Weights of a small transformer language model.
Training: a variant of Adam for these matrices, 7889 steps.
MLP neurons of a small language model. Each row is named by its layer, matrix (down: output weights) and neuron, and shows model dimensions 0-191. Each number is 128 + 24 x the weight over its row's rms, rounded and kept within 0 to 255. Numbers have three digits each.
After each neuron's rows, "fires before" lists the tokens most often just after its 100 highest values on Wikipedia text that the model never trained on.

L6.down63:113149140140122098139181126084161096129131113124176162101132126107116126118146144164141121102101143131143132104154124108115160137102181112139132133135141111122143165147154130142172152141137147117140109086159152141128126150137145177137109139114132118090114152120177142121151125153123147128138119087123145115130125162131109060149064116112147150167128111081142125132140185140072133079146113175123106082116119124127120094124101113136099139123157084125148138108101134122116121108141140158132111173104102110122131174091098088146134125090083125145169138128147127165139115122106105063
fires before: "=", "\n\n", " to", "\n"

L6.down297:158122111112109153113109076124127091162135149102118127116174121161150123142085138177109144175122123133129149107110147123129099150132141135123126132162096148128118148120143151142136107119149119105145138175138112115148167092103154149090100125088153140154103143134109126095122115118141089101114131132138159126141100120188164073114110112082137147139123115137120153100115141161128166124123178132114109130140157115081098106139166158096177116107181106155137121130161126147090103128104081124148112122124113158106148086119139127136147155118118143124115094084111149177143131090106143139
fires before: "-", "\n"

L6.down918:172112142110117148115127130168155112133145142119108141094151143095156121138133131145143154110099133110152173140144130174109077128139110116113182119120164120126122123174135128100104140139098170143161152083195145156099151114153131119126111117150136131172140115122103158143093117110083146115152133120115110136158126093161153141134150103120084135137138134111117155079140129116117079156120140127157084109139126136077109110142110075119143132114142118130160068123185110115143120184116113155134154094111142107120101107113153140171143143124110157136139151132132097113152104164145090076
fires before: "=", "\n", "\n\n"

L6.down58:172156150132148117125133103173116117142090077161104162150114098116109105155144107126104155146138097125093108123129066124173133144125145169126097108090117164150093172114121168196058085155096124087099108120138142117107126120108129099114142124145153159126123146122116130093162151122150122122140116136141137109148152134135158115128117126123142168134126070157137122167144146108147115141142120157150105121131163115081110124131107105109111172086125160131137132100123150111158117177131129108149156130093126106138150136143095136162146127114079123140166137117114091136151112150090087179
fires before: "="

L8.down918:160143125141128135138141116134090140097134131141114155182158130162149116115131123149072152133163134148110134096109110103115138159146120137097131111104115133105187138134148148109105104087137155160130119126125126140116113133120081101106155154122111127164117100079133137160156133089111125112122122107108124089110169124081096255108136117136153156142111127124113144146091141137148127111121102127153106143141112072132116142110125134172128095136117122122151138146125092148118127183108108125131148103129112139125160154178103095135127096146137115131154167148121087124122126106131131151
fires before: " |", "|"

L6.down484:135141144113174121111145129138160096131099131116094121113144125144154136130136116116153111089149128107126128146132136117112120151141127136093082104113155138083155107124149126162108122132110102146160154170169144119116139093120132157140119094146157125120140124123107121119142091145100130113111119154136121125156147131155129152165145135149108091124114172116102081113129086134151102162105138148105075126150145079089101084108157153129139103081128142080105109161106115103113127125180155141140122100168139122116110145118135133149106140123153163144095119076125119090117181172087176120
fires before: " |", "\n\n", " ("

L4.down697:097103129090118110142131106132139125127149126114133170092118149144138111081179117142138132129140126146118126119116139128108174099133103141119145160085120146142139152164127140095175123149129135143103168151117142110157102093140149119099139118144159119148100140164121136144113113097140142130117131130120130121137140124129105147057072125179138170170100138190135112146137128138123179139093111099161120114063119138124102133128130155086151130114105085140128123101086148102070125127132116117146142165097135105134167117157112131118168135157150082095091166141121120112114151130092168145
fires before: "|", " |"

L8.down14:097112103157111154145121120106126113120113135169136151144093142106134158149123072155130129102097135098187097104135131130102133092130149133072117090080133103123131143141127114149138136143131097085156125093155157173094110116152196123117107121143074125133134104145125154115123119116101137141102111154143103162135126109110127236133123156148107158171177144144132134107151131100135089133126129152149135146092127129111131137119122136083082155140149168147137167168158146092152101126131164121124138131130133124124112152143092135143131110131165122150131178120179098100109180144143117101
fires before: "|", " |", "-"

L6.down301:101113091116126107139141162116152177114133127106162102091174117099143142158122110152167123099144115161129149147144139118098122126152098115110134107131086069167147132103123145144128136136123148108128091126103149135132106124146088148098141162148112170092102172116166109121157145137103140122103137133139149124064110126127154079167103072193106140089143104102094169135145109132134138133168121125138147166154137110112168161126078147134104165111127128139144118108148147137152142112155140107129157174125117149134144086101105105126112090090161112110140128129162124162154130152106112143
fires before: "-", "\n"

L8.down42:154150086118144079123100172130144087112133118111138123169162172091103109129094116161129137119129146129102124146108131148134151123149084108139133135092112123121117151093109187160108136137161084140169147106157094116115163124118111130091109140110119146166135141116104179167116082130129146102147095154150152178138176174155096123093150155134135123142110140122119116114086141137166126145110169136146135124129129115113095137149130112141148118106157106142145152124147096094114146165140105157121125124176134111130127125102124109128095105121123170132144144129158143116172179115072121077
fires before: "|", " by", ":", "-", " |"

L2.down716:093123162166142137083140163105142114104093091119121143096166113141117120151147122104113127114113144117155133170120143137102177128123160124127187132152105104135187133114117142090130132162123136118134117117137132127123130117116137080111130077144083143124104061109150123148129132167158115164133089116155111125149104120139108244147090121159127154143141104142136163144134102133092175141098132084145172132114147143120112151105139106118141120110113113104107118150142137135120083077105149129116150126114115080116114114128151094145118106142156100130132173126134121166148141119138149139
fires before: "|", " with", " the", " |", " by"

L8.down618:114127130125147106137168117140133150109083094098105122122118165137068140130114120118079135145102133126106133141128151116137105142103107146144128133100149118089107141165146144133119138126156137123156133137168117127147105153147105112175119131105135094118131121129143124106127130136129135125131119110117109148136128167149141075103134174127153141124088124131147149160147151119172100145148138067110168129126104129128136118146160116116101091103106112112081144105146110122146104137128118134120151101154140105108096115150147166127092135100139171078151133152119081139143151134167125165
fires before: ":", " |", " of", " code"

L6.down1070:165125143140137135156113137136112127156117156114158159094126095145079080124084119129079116123194133172154112142138141115105129119122158158108139122115159106138056152147124141079108127136119130124099153105106160136139186135119154094140134168116068125095164116093081118164147151116118140119119087138123130130142107102146147103118103128128136127133078140125131169159126073136114123093108120154120120142152154158144129173131124114100120123073160144162126153113163130122121102175159101108109114128114139113165092138135156091181126132115136146180144130111123160120125117131129178110
fires before: "=", "\n", "\n\n"

L6.down805:111142127107103108125121113150136104113103139142128156140145172110090098136159109156144138140137119111137140146161115167118144115165118126163111107125095137165125155147138141121132124151124136071118132120124133140113145093203110105139110119152089142120167172163157122148113132102114100126139165165121096105132110094112116114155155082125165154110143084120123131118160112124150116192123117113127126143075090105129127142153097127096124098092100171122126088120120127124140127102164148094144122112137106119157129099130133185167126135108106128133131099132134093106166107174117114153
fires before: "=", "\n\n"

L2.down335:106153128122114131152120089099114096138145145138098138086101146123131113095131078127156147087127153105127126138124078158099119110152101144127152137151190105157152145129139134168111124132102179134144134166134091117123138146113127134091084150161112126144162117104167135128149139128138153132144132096105152117115117146123095132117092104125130148112126131118129112132136131085119125152180083126115133154124168109154139103124110110138079135095151121099146120096147127170142132098110143160131105160085137123089132092137108085124169145085122215125074150083182121116124111109140157120
fires before: " |", "s", "|", "d"

L8.down134:134139141156142140123152107115128095120114130153145140122148120150128108150127134117140131119084146101133109118118121143139088139117136129142214133121100137126185161140138121088137124164120199125143130076099130115121114107138160153112122164104089133105138114130149129159125157115103135173143113091110117123127110074114119118131069119166133114114122157065159137099113119128116078129101152145181161158126123107116152113136109104129133139143114131152122124124156087166177175145178163132111136146119151132132139140126125105173094080093124137101115128117121113146094134133104094108
fires before: "\n", "  ", " —"

L8.down360:130121108142114097147165190147129114092143123112135090117132134137147098122113148147135137121145154114145095131129129108160122154161159102126198105083107089108135150135094116135156129128143137139114182120120133153099135100143134092162082121112136132134148148121163128151119126122168147106161122123156134131075139128133116179113131096155125139101154149156132145118140106132126124164155108146133133124143149143136117127146119102128103106167074143122153141082161138084129096100136153116125160143071143133142125126077152109147134150071136137088100106102081150101166134128177117164
fires before: " to", " of", "=", "ed", " in", " by"

L6.down348:099119161122133114104155144127116128142144187187165090100133133130058122145126108125110107135155121141101140114127089148123121166180109106115117162136102111123136118113105155149108169115116132135151106136121096113150118138107143140116144138137127136102149144133142148118166136142134123123151154126096147115116136163163087100119117138119150126117189130106077184062166132124165161078160136119105167177137128146130142140125104101104145087136193132155188118106149142134104137109122100121116134104124073152103126117151134109112160110112112108113142144163127142139175163134077125145
fires before: "-"

L6.down485:167129129133103101114148133161143119134130134136140116103089126097130111146104126131130116148100133159149126155118169107113120097105098134117139116164167137116141123171151119105159128118118101125105126121149129124092130141166133115143148127165139169105174140064167140134102128101133128120110167104149123104155110114071105152134119145135174153129131126192143173088087155102136134122160098141140150110115189151139104113150105128136086091112089149151068101139098113144105118096070128084103119128124158154144146135096129119120116123070144146139163129136152133134136138148183159102
fires before: "=", "\n"

L6.down284:071115118139145122115150117117090146135082167162149111126136092077106115166143131108154125127154130127153148120168108143160119141150106113137098131100103142117131142099071111124129118144163136084097117124119140135109116125112161155145167162173106096107122120135132166116130132160154118075138142122109109130138160118131117069163108124157099117151093143159138095110135151092129140125143125141140108094138137107081136186152149162178117124143086136125103110157149092146107148140100163134123134096086097131125135118092070139108123106119133121123138162164173139129116106117098127149
fires before: "-", "ile"

L2.down913:115162177140134123184180113146129059142130123109073130113140119160124134126114124151178157107113147123118120088161150141133094097148111107167090123105191132150108103140097154106125133161107108146107157135114138135125161149129111094104135171059168108147123120133147142159130110099121142123146094109132163142176165139132138090116123137079104100106133103135142142131106152134124101130113168082119129106134104127160148111104104151156135105126129136119125158100185120134131114119131088144172109116106140116133153136084130147155096162120125143113108147144126109139119109110136116099
fires before: " |", ",", "\n\n", "\n ", " (", "–"

L8.down300:136122071128086120136133152159121119153118169102100092097095120136100133157145123059097118124136075124104119170155138186115112116122116133151121131086168100123129100133149145104159111092129098155128146127158194114142132121124134121133151146096137137116119123118122132160138163140149149098143139117140141096150129133097142115115100133199153123117113137119137068148136113105155142134160135159152127169103142206154135112138125160143127110108137164094128118165184105133127100108088150137114137107126126123177128105114114089126103110122088156127122109157132136119128111123127115123
fires before: " |", ":", "–", " (", "=", "|"

L6.down557:129154107118130110104136145050156112147108160156095129160135155132126122130112107118105115173131111170112162126134153131130091102121097177126166129101141145128124125133131104108112158145110135111132114153119131079114113187095113143155128154124126125110087145139105132138157137151122145060136128111204171123111118129133155149149125135155140103134116128112165148109100149098095120153120099097141125172113134123132129111137121156132060151127100089104132126160144130111124142154114117197141126116134131100118169131125121165104113140124108120210118157104125133116162141167150112142
fires before: "\n\n", "\n", "born", " =", "a"

L6.down578:143113165095156108121098109162112100139091128141108153140149073107142136121115137114145099133090110136119130101116126152135130166127144168125137186134103135141204128157100130176091089156128119120099116159131136070152086114134187084094140101088115148127118098141123158105112128145154116090062136101141170142117125131152130209121138151158118141088137098139144102113138084105106149141107126092143111132130128131125104148122189143140106107154118126132135129163133125130103126171134127135114130104153130126119144120131140137172140118137127128142162108095120140113119109128108174127
fires before: " |", "|", "7", "0", "4", "1"

L6.down35:197139099094161113127145128106121161170096120137111124081145140138158074162109123140121140164165125145118120136151129105147124137133140113140123109114132114140097124133134146115134117150136145124155120137122100150184131122144183084132131133163128109100138117134152148117203148125114147100094121133113135105109166073124128086137103144121100110154099103130161161114114115156113131128119112113157131119150117138145047080115139135122113133084136110135129101146159100116150132125133121143100106126129103179138133158117165164099112126110133109102108163150154161190133112113116105089
fires before: "=", "\n", "\n\n", " –", " |"

L6.down384:076136135120155124111136141153117117111157120093115095160163102092158145101114151096127085071132131089123162183145134094111098082086145148091150138131137140121139107128136104132130109122150115144179169124093158121124121138138158109132130158126094127127144135102114141141104144145127119152140173149133139173109130124129123152126147158213103123145105112162107133129115084089113119098123113122090098149119109115144110143134133135128173104091121164131111150115073114096115158111117103099133122100138138147148164173129159124139140130105133161105120147130144096132122162147128147101
fires before: "-", " |"

L2.down68:131130155172145118096116124167129124130107175178151115136134139093099145097119113146094121150128109143133125161134128145082107101119107146175172162137147100117099120142128157104091082114126097150143132117142163159137071108122137102135115152133138129123158133132078114134132115136128127154166126087162114137139136117127100023176148185108138125105124105140116134117130160153134090128132153125127073083140116130110097089118110138144112171144160137120119113160080119139135118144163139147149094141091143108108149104132171109150129083117168107107099119121113132091114101131149124089
fires before: "-", "\n", "c", "y", "e", "bul"

L8.down558:145149169143091137163125117135125124194136138094118098122111125118153140097161149139126167129102156184142110112184131158102099134135132131119108146134146172183139118116121104129130143132115131163155157139144124096160130127115156113141116142096125108164131101103100144140070140120126122087146100143131131143156115125094106161094123100114129150135113170157083125091142139125115150110118125133106149133059103152137133080114108108131119122106113138143141148148148172137097133134116131163172138122129119153116118116174159155128130158117116102079107143117094112167163112124098185151
fires before: "-", "|"

L4.down774:102150147116163153163161108147120122135117106146092152114098106143113142115177094120100093157156148112106145124135121148146112118115110125129135098138125165099145132139072114189152162135141163165140129131143161133115124189087128086104145122079168166136101161150082116139135113127120122126118162089127149119128150073096156098118165116138153162136115130160106117115124112104115167130143098144134127137123155122120142075141140086127126162121092121098083155142110128088109151106116078117136121100145137134103142159143113143125114156126099119141100130156078093125163143128159133172
fires before: "=", " |"

L8.down392:171124129122116107132118060146094145115115157116171113137146102148099124131142097143165131120092104158103135096124102186115092118120161143148113144116143086158127079144144161109165149110105107124099140121129152112128111160146109160123123122115166115133102123132152139114126160069121143115133147141156123112094123169130106112143111111131132126113105069161134106170136153124133105137138096095123134131182095143154101128092115126138096143155123113143079135159135161144106081116135102112163116105082162161112127127113113161161140107096144101140125104140126134156114151155148095122
fires before: " |", ":"

L6.down440:095149059125100110109190133121120150096109134136102126115152161127138165110095135155148113114111118095087151161137154110115101107109089149110147120179137113129124172134100118142132157122111144122142111121132098154132160114153161144108118112101149139140157176146125144146084148123122137102150143118139107134119102134133124131129085154116100134155135144160137110121155128174114110142134159123119125173139133142136117137117129117155157102175125112120111115157136129103110106128169137114123094171109175143136188120096137146134116093092059120128115133125137101123143140097143115090
fires before: "=", "\n", "\n\n"

L6.down913:110150188101105128136153117111136133138164158145148120140147178116146106142133139118183129132129085116106169114146156112124085110104118208152137117111126138127146111130130147089130103138138121133185173130091150131125107144144132112164082168128114117095131131145135140130112161120130155132140151121109111123148170111121118153133133095120139106092167143088114143112118126121173119144172183109147121142136133139095146104103118119054145097138107076087131144094128103126154147139125159115145119126110106145123167158119119116116104096131098158149109136129121123080110137129133146081
fires before: "\n", "\n\n", " a", ":"

L8.down13:180110121127122092131110119095116108110150122137134105121118136098123124137091151086115116118138147110140130147126131130142113135112114100117119135081122123065230146135128155178141104114140117181100097158156158120134132135114103124143108117158126150122134138141100120122111097132126098105134099124134122144114139113151125255144123100145066115104154166092112133120163084119141090120113117145127153156144144136126122130121147081104137120183151137114158138142087136164105163142121121145145117143107138125159132133144118126129118093133131146154100133142098096132134160118120124139
fires before: "\n", ",", "=", "\n\n", ".", " ("

L6.down825:141126149119131112144204139131119155149121125171101117141117124161116112109143125141116148177138140158129116114120149105133150126078107184135125109091081099130114122159147168133148153117135153135128122109164120133087095149104107131120117136086148136145132100098149129087186151137133158117161157116130144110122107158071085161111103142100163101137109099116108157092113124136069129148148100155120150118131126140141116154110136108105128099142102130107145144100124146117109183137106138084096114119121123126130159141087131131097122124085096155148148122134143119151145114113115091110
fires before: "="

L8.down337:119146129108131162157132113153112124125103126106150133121121142119117119148087125172154134111142141096089119122179125148178128128135122123153173130115072107099251126137110110160145090113142179136105145124149142120104102105118164155109132174183110097063127152137129131176107111110130109111137101118124104116147137094116125130134113126167081103119109130107120125126106135109146144132127122103147084153108136136121148163132047133135127129120095179107172108109099137128132142128094105122133116107147088157137131080153136121121132116104136134157128122125097136159166134115084134135
fires before: "-"

L6.down596:126112123088134106119170151101156095115146124153161112144125072118118147135119130139082138136111141155117163130121142090129128166120136154105134146124101128144229126072116127113147160117119146143121153123108142114133141155157149135138133141134101131117168167167140125118133114138144142121106158089121106155114094145134118011179118120149138156113116125169129155149142137143129119133119147119123169142093139131155126125091135144136148134180128115169126108114111089117118133100118152119149159091096070122106103132084113129137152130180145124084139143134152117090134118122088142093
fires before: "-", "\n", " the", ":"

L4.down197:147119117110156136097165146129096153151095123135113102087158136108102124151135172133156096156135113158168119116115142131123138157117151120133134128105106125137103141129127186131073139163101156109078109126115122098121167137114139118093158148169123091124121124116159145157133150113128156125151144112138109143122162120103120127095169113100139096150129126191123117162133150146165111099182146062147123108111138132149130152133172135164136107143143151131107114107070109102144120165078145072123105137133141103133129146111095138085113184107136107111140147127105148106093165078142133125
fires before: "=", "\n\n", "t", "ch"

L6.down60:099149117131151138150104103140109142138150101136149135146143124130172149164068100113134098116132125116168119117142137092116147135118122162144139139138121128118122111155135120120133115137120081110142151108186138141177131127122100102118145119181145135111091088100155130128109109120080148110156142082138159089168142140122090144112105079121149130110139095134104152131155140112139123180124148114182086073069134111126136124152138139083145122134135095154146139152091140151146118142158164118139113147153129150126148172120128123119108068158123106140181125099133164157099063145126149132
fires before: "\n", "\n\n"

L6.down153:144145171138111121105153121137173115120144158126136084114137087117116133096141137135140112127135168101171148154100149123111161148119132114135161120108143121149190091109144109151138116088109170161155156127130112130118107131122144160128125142177141141129145141108107149080080125087171125109131164116127113114176118143134140145133101183124112100147099149117097135128175111132156114132125133122101122138145125115139112077144169149096130131135106148173090173091132098129110145124096117100133148127140089100145150087127152119084133107116090197160129154069119148112107151102154140114
fires before: "-", "ing", "\n", "ting", "s", " in"

L2.down866:141121158113106136131121107165114128098114090104135101152172141168142140136154122155101130111121088178150122130127080159131124169141126115119142088057116142171098151170144110116139111105115125164161103164089135131120120193116063134134152155094123109156152110160098184148138159101105118149132154121104153128113133110134127137143136153127149095126110120113162112118079107116122159132127139063119114112123123143120122114127144121129133140129170136127090122096138145152125097158145101151125101090119104115129148150136111137119115107112109160116144114076108155082108086131158143177
fires before: ":", " |", "uki", " 978"

L5.down597:156113124087139084139124133175115126112125182163127142116112095129137176133072139122092104115123143092138092133072136126122179160125154114147102146096147103136098147113106135140101131154136112078156117132143130080163134134102119155129140158139145131096134151114114155137146109116109114106115114102113161133126168177155102076159126153152148125134148111118106113143172094146131148135141154125102102131116136140119123155092114141112159113092089112118156139172116142149192104121139098106131133114096107157140141144139112126118125153117100133150100112160125155103146146072171131110
fires before: "-", "\n", " to", " Votes", " GA", "en"

L2.down207:091177159144138123153113096144122118131148113141088105113086116104153100106124100117153150152154116086095131119123158112101132170169117113126138116149190105100114119145121100151126126118164088125127109146149153169122126117123117157166116124122117130117116118152115152083137123139137140144133178118159128116145125124093109079141123158135102157108143177122112159142120133094127137135104137131110141112124151154166116099098134130129088086190121147167103176131175132153146130127115106110115124142122119082073105107167103167094062105143144155113121140113152114169157108141134131120
fires before: ")", "–", ",", ".", " |", "-"

L6.down936:159182141153119144139106118130131086073131111134092100122096103118085115175149134167109153112148100141141124127135140148123097111107144125139127109109129125195179116109135154122163112144110157094117108119087148140105138167120116152173171140127126110152123132141119126134137089132126150129137082117154196105097166126156111111108164100107117111135090094126111143109135104128138112102128073122143136113130148135113126103118098148174092103097089178128113097122155150117158107126094125108120157107146093168129123135130120146129115098141104176126127121169104102098156122143155123129
fires before: "=", "\n\n"

L6.down255:189129143116116121139118076157114097091147128142135180122138133147106137135071056109130178112099141152125124124147155127153108140098101130146125135161114128112130096127106140132122124098135147104114083124137093145157128128153138139128098173108123151123116137141124127131089149114136107153133141100124126111132090121108124140118190133149127123082126113105121122169114165105195139175109130136132124171129137166170132162092127058148068125098116127153123159118129109139149119144144086141182103095132100151098130098128132116138152102096117140116129150118176159095168147088127091122
fires before: " |", "|", "l", ".", " to", ","

L6.down242:116129145105136177147142118118159151148111117123153112082121147148138092103104117120121139142160118155151163159133102108136133132124099139119107096123105150129116140162140112151137147123104123143107151158090158119157139163084133147091165157120114165130113121147173125138154089133099156095122140128103142125110174107116140061149156110136113146125106124180133141145159168155097115129123095090148088179110140113121113104140103164088172119168131081159105108117144152141091134075107133110114121143163112094103154122106163132094121090126164122130100100140169150151114101159119157143
fires before: " |", "\n", "-", "."

L2.down446:141136124113135115123126108116133130144139152163124138096144133086132124125138105151114152125104093121122110161092084125090121097154162157127154108107127116103219120123150133124114139122149067136133163142120102106099114100182121185103100138131154112123087153156122123089114104163114165167100126113125157115139129125129140061124121149152140102145159110146167135110161175105127098105124121090119137141134163116146138085128086116116108144143108107139149149136129147152112132132147170108137131163141146137061147119129126133130135080155132119139126140121135094135139120142113123137
fires before: "\n", "  ", " Candidate", " 978"

L8.down9:117122083117113095112136138145082156120118186107116165104128104083121112158119124106110140081106091104092140108168162131101136089090104110156112157129131103107107103139153144115141139181157136105111119171119135131120139136130138128148124106124130094141119153130162128095154122146154123109190148148135100086130109093120120135151109122146143144128110137166157129125165135100138134150165109132181148090073184131155101102121126127168162120117138130078127138138155103137146132113123150118140137135104130131172097128124120147126127171135110115128125089131134128138093082125131106143
fires before: " |", "%", " (", "8", "1"

L6.down559:132126150147092124131101112110120188103122152164128125163118144173109154118098155130106101083113107121143165121122135111122142101134139143133139127130084133101122168154115104138107134145132145104150098114102152099139100134136176143120187087117135124114162140146154096155151079142136081121107110117127110117124115118132132068130139132117115112106126119104098150117119116128138159090149109141105157134092156097121134167180091139173149122163139131102129109126138153088176111169146142094153101136079087135124123117140109170136118136207135099108135077159145180137139153127132119121
fires before: "-"

L6.down265:116135106130151100114149118110098151103143106149103159135146089098164173155065143132108124093153136105148130135098129121124166146150144102107169129087148123123129114107084068148157107115115167173092153134161113137163136136152143135109148110117136158110177154101081150133116134143111105099107124094111106123158117129163129153119127198110112158109126166114125097125135090126118150144104135180086134102110173164122120098142177091165184120094149131151135116159090131121133127104118153111084176149110137133153131105085148149136100120099143120129138138086138122116116118106136121111
fires before: "=", "ed", "t", "s"

L8.down982:148158134116125121159154101142155127112116126116107132128149086072090135136170112161129172167105141117130119189127150103140122145134109111136162160112109150139179162107136090134132084136132136117102148138140109156112139126174154158113082128131114131100106098132157116143172131145099088101115149118126108160151114173101112110120101117094157141118126145147137142180122116149095107104115105105113164102135115159120156131135141141094172114135105136094143104139103124105154104137114149121130168091116092128073079114151099130135119105109138104142070144156114168126136103145127115142
fires before: "-", "\n", "|"

L2.down665:143156129137136146132149117147096141157105129112106143128150112119115148123125121091077168149125147138137128168136132093108126208143159143150124105141118098141129150144103160144118130138092137128109174139148099115106122141074102118179131155131137122114160096110151074139127142093116128098145187082096075080159152102137127088169128107128101140115131132112149111114120113151131137101110138130143072087148123109139137119111180133150119137109137126127164131102105132148106149158144145129116131123112122123137145147120104158152115090118106120104141086139075156172123133126116118171
fires before: ":", " |", " for", ","

L2.down586:127142111105126145179081164126134142128112140133131186117078091118118120100184125159123089158126147146163134144099133112100148147129142155101127132101119101122068153135112103135126075111147121090171155123152145112144102156139147138140120123102109124115167149134114093107141153139159145104130122134126081110188133120165133100149140131144122142134140151149120137112114106099109120163088136128109127107148111156152168134092089070125140082116111093130093144124118158132171109136105158105148161123150098139097148095152140146085094138176112111080121109114127134147119101120146146106
fires before: ",", ".", " |", "5"

L2.down244:166126150148142117116144111159167101094149080131116156107144147091170150156157114127135115095136120112103126133111092124151141141177100115133147182107113138152206101138164123121178105112158123125116124146114113137118147104134112124104089149125132119124121155075144100133122117102147097103160084167122169100115134184120135144126132117171144086113116138150103092095140103128095131163130086107101120089146106161093150144106126157171108122137151139130137117147146150111112149126155131149146150092128107142141155189070109108117128151145135148140149119094128080126138090112102134067
fires before: " |", "–", ":", ")"

L2.down147:164117096122080140135132125144113134146180125202128124121158142133096101138141114091107096116144138129149151105119147195148105150091098089123102169095100125132145128100124138118157126127134138131141150150144120121146121134107142111138071125135176145154130155094121116113114143135102142109112118128156166143093140158072152117181144137130091119105094200150146086133115150134106143134095151119142099125137147101123085082078146130166073138177158118144124128131143106144123123121138139134161092141129141114147149124098128134102102091088151182118143086125136126130131078141135093152
fires before: " |", ":", " www", "=", "ments", "ed"

L8.down260:122139119129149153180118165129173165141185127111126108111081098127147150160132138106127093124114113151145139134106154113088121129128151139105100135136116143121126124126111150130119131116132100065113084130116180140113118182131125111095115125114094129146152154133124139127105114101102147149148141190086130148157164156137137141099105092123140137130117100161119095154132108172096108113146154118154105091154172117119142139107138111113137133130139150119126113175128147061117103127143121130117136098147141133193135144091173103146080122131141106101141131089097162121131104176134118131
fires before: " |", ",", "=", "es", "\n"

L2.down394:132150194156131103123142103134153139116137089148159130122160123095139158118148142185153099134125118086133110123104126133105164140135101122112123170096166115124150157118131077148121105182154086134146123126130117123135109132125105118132161107127181099129140142138150125121157107147094149091121115112132166134125128129140120166160092094121103183130202124137099132127153142138142106139115141098078130079175156119093162107104093152103113157112133176164108081132119149132132112111153106143086114140115127113097108112131118150105101145126072115130149125118130132157157107145119145128
fires before: " |", "–", ",", ")"

L2.down219:127084144104114109115128092154066140099130124127172162116119110096074134117108138146123151177118119126101161146114141150150134089126107174182105136086140134109150116132144165108160125107103113148130100143120110152173154118072132099115142123103141116105165135121108120185114121139103167125127117122134112153100138111152126090076167140176175139162091162150135125122122134102139133120115106124146132152141105147135136169155105117162138158176110098122134099168132125146127167140144093150100127131088080126159164095139146138136095110123106164130125096148100144159130109099140137134
fires before: " |", ":", "ja", " of", " was", "r"

L8.down395:137101151108115086147133104134138147134115191134113094130124124091097130148113099136165080113138113158104104137144108121159113119128134149157134172100121071173186129110117094131150125118116106119140137102114143141106106119106131154126129110131149130125168133179135130112069111141154123123155146162111131093187086147121108165121116103151133169146164143121166115102161096118149113119179119123172141098073165120170133160139122129129122131105139117137168109129078137170129141133112112129099147135103141157183049172130174131150105119100135116136100122109135101124132122144142101148
fires before: "=", "-", "|"

L2.down811:130154136133155084112181186120123177161114141170150127088095171140149152093137126118155178135114101115136118148161134125107173119125127132145117149097136113135103154097113164116128177149095117128121143125131145115112152109131160165111126126167074136118114141128128118127135159100124121157147084111141143138120127135112142031133102125091203103141146154150131148143136114126100170117131096064126143100120120146157155120114130122089144125112107140138134134119160100115103113133094122132143157134107127090119115110116129129125126128099140165131093111103155110130081106162106086098
fires before: "|", " of", " |", ","